Weights of a small GPT-style language model, trained from scratch on English Wikipedia.
Size: 16 layers, width 192, MLP 384 SwiGLU, vocabulary 8192.
MLP neurons of a small language model. Each row is named by its layer, matrix (gate and up: input weights) and neuron, and shows model dimensions 48-175. Each number is 500 + 25 x the weight over its row's rms, rounded and kept within 0 to 999. Numbers have three digits each. A neuron's up and down rows have the sign that makes its largest values positive.
Before each neuron's rows, "fires after" lists the tokens most often just before its 100 highest values on Wikipedia text that the model never trained on; "fires in" lists the words (lower case) most often at its 100 highest values on Wikipedia text that the model never trained on. A number after a token or word is its count.

fires after: "," 61
fires in: "but" 64, "and" 24, "however" 5
L9.gate90:478487486485510509545505454562513539461479543523513486509520483492525507534540532501485469444535551467511490488515504525529498530484533500512468522472526479508494502561535544502551519503525491550514476526478504530460482471523496488509507515524522494519523526498497492511520457511471499507465498491469462496559501507507467507491514505469456510500500500547495527525494512480506521543484
L9.up90:507448521483511509569509530499472525502523489520520504506509491520439526474532512488488489460502499526490433485505467503481464518515496520510491500489493485492525499498508493504487531507503496495518507525469535454475485488487496529454531517471491439433462464489498482507463496489510497564497529493520529482473474524477518497541498487452490517520524479507508505483481513486528478521480

fires after: " the" 69, "'s" 6
fires in: "first" 32, "most" 22, "top" 12, "only" 6, "best" 5
L3.gate172:514494494532505542496468493481532492477496544497471512524527555494542476500491474521470513507509463540448498481445530548485522500495497461510446558446522487523486474545506510488527501512508514500501495468478538495491520501481515502543495512533515506510493514471535506484499469523533505476532477503506470547483546464515503490508495536525527493514474510439496496490467486492501455496453
L3.up172:506518511541514503529513514511497562523495502532475495511530476534492480531564516507475505521482505500500453539517477527488506514495499455515495477507474503493510500483494487508498484475468493506488503477473477479508484480536480474548512501486491481431501486490516503487472473563553511457492451542481485485480491520464532502470476528517547481517519483474514498512511483499475549486468

fires after: "." 66, "-" 11, " " 5, " f" 4
fires in: "5" 22, "3" 12, "6" 11, "1" 9, "4" 7, "2" 6
L5.gate300:522502457490547581523534452470501548502500544459487505523528478510493505499499504480507502494519496530474504471500485497543516497495497489459500507492503515545484472512502535482492539525499516538502467577533500534476532496503492514501505475497506532495519502490509486514531475501500520495522533501546501507508462555496523482557527545472468472519509484480503521539459484475514456514478
L5.up300:546489517474513515464499489489434504551484467482468495510565463533450489480526522479497478547505484509487499494482523456494524459504550540459538517488540454502547483462486529497494501516494470539491512510490497535543488529478457493497526533486482533469524528487443470524491502472480497509524511470498516454516521485516511446523507487526487460532455471506514482474515510521504496486521

fires after: "," 27, " New" 25, " North" 6, " South" 4
fires in: "york" 23, "carolina" 10, "california" 6, "virginia" 4, "ohio" 4, "illinois" 4
L6.gate252:519519485465507493554513464549511452540485472477470473487533503500516454503487508522500485539519471489492525469504510482499503508526503442481552478524481445491543495546512505479508515474522449482523503430557520532560486510471464495501462506499483518488502482550516506518502500450478489509480497510537504476534507493506498530544500522524461503486491503441507505495505510491515455467488
L6.up252:484486457445581517508496511529493486536494513476486525520478513520501519515464469477447471510533519444501490501488457484511481502507511490478522494487486501509525497495537505511492517487462496508517492496534556544512504500507492477490457485529516493511477497501481484550493502509471516483520522477546502509513456508474492530527529425512499519497488478482527515517511509526530501537480

fires after: "." 58, ".\n\n" 8, "," 7, "\"." 4, ".\"" 4
fires in: "the" 95
L3.gate227:482504514482477480514503498496491473461516501496430467516551507493474495515514483490487500526471548518490503474487498459500500538526486479525552474476481526529504506493482521511516498486540485491491473534489494422497486496519441529527507505492472511489439493513480538463485528554510491464494483521489519483502513489463466499487476503500490497486491498453537473534511506503482513502504
L3.up227:520525486499502528522508499487540490502486502522510457485536480503518549510496507510462475505575517499515468480498469520513500520510505509507500489502484503529558493528473532474492502467505477475512514477469494500476497498546493511556523481539521481531478459509541530518515523501486479507508521528507494527540478514489490496534501491515503451508502495508498505548512482485498489527444

fires after: " " 74, "." 20, "\n" 4
fires in: "5" 59, "9" 12, "8" 8, "4" 6, "5th" 4
L2.gate202:527472495552492527509511516519475538455491479524549461486497462500511447492481453556494485495473449472477485508503457471529482451520505508486458494514478508501520512480516518502506505480482466532529492543476520459476454503474517488451527518510468496491534438491481504486490517480510553499483487541491506477495500532495490453492539493450550492507515507481451530477476523504469475493477
L2.up202:525507501546449512475472503490468491538500505484489549554492487510505474546510523520518467545509473519511474516504499488477539502540487547530531481495515537522551516482479504490479463469511489502513483506501508507531471532467505503460489516513500470480503522548500519570503508426485491520487490493532510494466500496491456533535482510522531499481529514500508493513438486517479470485481

fires after: "," 29, " in" 8, " as" 6, " is" 5, " with" 5
fires in: "an" 91
L2.gate192:537471514515467526528464484521469499475462501521524516562467494488483508481491518512485477506521506531490496521518484502515491482526539483507499525465518487487509506501496513518518493464495490461495499495467485477505498460549475450466493475474518478479489461498480515550468481510464515543535451492480446454506469501506467490531517497513545496448500478487506497521503497537498487497551
L2.up192:526503499541466520497518458535485498513495494528488521544499531526492484488496504525482495502499518482520552553510540459515478474521555509538487457463501522492500525537501524527500480467536490465515503515479482518543474500502468521475509512513514432469490454490495473519504475485492451526478499469497525477508483486510470529518519459529492538513459493510477449530499494515529482566499

fires after: "." 78, "," 12, " that" 8
fires in: "the" 100
L2.gate30:498474511509461521515524498533532483471480529566498481499507483498455528501520451556539500545489512547506483503514507510521477515538529508484472511541512518487472509519468490516556496486539514540534498480484453465455480449499486501479529448467496505501512532503474508505513475547522516513518467523468471466515454486459511475468492489456520507500505461511460489516464480519523503522480
L2.up30:498465515468512500521500533561502523489524534491493486529517545481512520524506536463442513525530558493487498487506499517489486488509502526539488477533525513503492506531498514514524480529517470456500495531505412491484485468472482489482506468528481438477535503455486548503494500501496493515494515541505490472503492535489464485518521475477502498509517467503525475532533499509506495517500

fires after: "," 39, "." 14, ".\n\n" 5
fires in: "as" 72, "at" 25
L2.gate196:492536513546499453501521480514507463520516514521540507520528452459494535473503487469477505523486544532481461527459487474502509447501528514532466546488521536504481508535519514539482510527554478491519484481487488519498488491542527461503511480474494481514501534530516520463498481496457477479527483494469523522483421525481504485505467449508524542503482479509516511515502453509485533492528
L2.up196:490477514475437476492500480497524499505522483529477500547501535513509519470524513516523491519487541483528502510490488470510539474529486465479505507497494518514518497541493483466481532487452484512509513504491500521452529490516484501488457505534521475466501508520486448499468483483480532492529458488502431475471525497532489466484480458549532478525509502483538490451491483478499556528441

fires after: "." 39, "," 7, " \"" 4, " Th" 4, "le" 4
fires in: "she" 43, "we" 7, "thwaites" 7, "it" 6, "gleby" 4
L3.gate156:485512520521516499491516486546528479465500490494484511504501474483487502462517505526496535506512480522481526451513497529479519554515483476498512507494470535516456526526490512507522500458512451544525535490497487499497494477476479468525513448458502527503514481489521495474481493512517512509471461505473468500541541525493492473507467469430516556492481519490495532538546520514519508489487
L3.up156:459511507473489493481532550522477506494481531514456471463505463477499443518506501491528465476525495475481541505492457499506506457466519488540494497520511478510483488519510493471509474485532538521508510477523501472475525481546479540469512539502501515517522498547550511533468491514497524528495514541511482421513523439505556517526529545481503503454514482512500511547480483500522541504549

fires after: " the" 70, " de" 4
fires in: "first" 43, "national" 7
L3.gate211:498526524498502490498465507504492467517501512489479524497546515488535521477479511521470564525524476478505468502486452486506509478553503530521498514523457497537516536514506554489462515457453499466468448507526511483510522493520492516523526481504524497502496499490527448453530467515532544492482500474582484551532519521490473486540504472461515481441529540486495546524489445487515506490459
L3.up211:456508487519485491500491475520507532511529481510501530534523464541499477448480498509542509495521505468484465480522527479547493508471484497507496509461497481490529506486497512499508512484499505498534483537516565480481526529445522496527500488462504506474512536496507479523431476516517505447469476520505520525516466517584494484495429478494474532516460537477489490496521496479478510513510

fires after: "," 83, ";" 6, "." 5
fires in: "but" 48, "and" 21, "however" 11, "although" 6, "though" 6, "while" 6
L3.gate261:519485487525523455513482537471507504453529489556505516466499463494471544515500500481461467482489490466453448492493509509521547521485486508515502534510515472524491483535502492515484487495503499529490478499498496496476491467533503480522551515492460457464487537493473508482521477457466526542480533519509512473474513472476466505484525510481479499499532485492488498460482514504484514554495
L3.up261:497468489549564468490482486461489546526506505488511544495501514485528493484496477481460484508502485480446470485491462473538529509461547494498492514454466524515470529493505526504523554444522492493518496538523477480502520480521493492508527520538468466493524524509494482457492500531524518548444484515511504508492516468509492487504487484503525532519523441518508524491505516494502481507503

fires after: "," 55, ")," 6, "." 6
fires in: "which" 86, "this" 9
L5.gate143:494534495493482528533494511550477508441503486524483500453557538503482499499540564499460496509530486530515468483495492489455465502509510510473505514497474472451517523498501506477507508471558537528534533498489477451469517456466470522512491503486525521485507516484493482478519514498482535483511476522525503514519475494464493463484513523463504520488523543522517537524505487505478512543502
L5.up143:514472515535505506552526485468486471477511526523510489526480517500477540503485506537471496467515494451493490494532451476493489500508519523519477488422482453508523488525509478521470469444513496504514504534485479510478502454477499498502500471498519515495455465546514500492509470491486503531549492525491482498537464525456475485533478497478467493504534467537528520502511498519514527507480

fires after: " It" 18, " it" 15, " which" 7, " was" 6, " has" 6, " and" 4
fires in: "was" 56, "is" 10, "became" 7, "be" 7, "been" 6, "later" 4
L13.gate198:498522518482508501442503502478498507478486485526524492481476469521474518475526490544533475508503523475549521529480524464457519442489538516531549489518531516542507478526502456496511494519461515470502528588457520493482528471517477523487484496474487511506535471470482513505429519506529511473521496514496548458510510508491485503492484511501468458513524486534529468473467488498538523487518
L13.up198:456515507461488547481466549479486459469516513511482499471511515496481502500487518526490517478538505458484466535502552533481477477491471508498482507503499488481473534529516470517528483478507484498515547498514478456518492502517468468492529508453485532505505502475540496516500519516509544464495497427487487509504484520517475512509486526507493488555501498476483486470520475529458511428493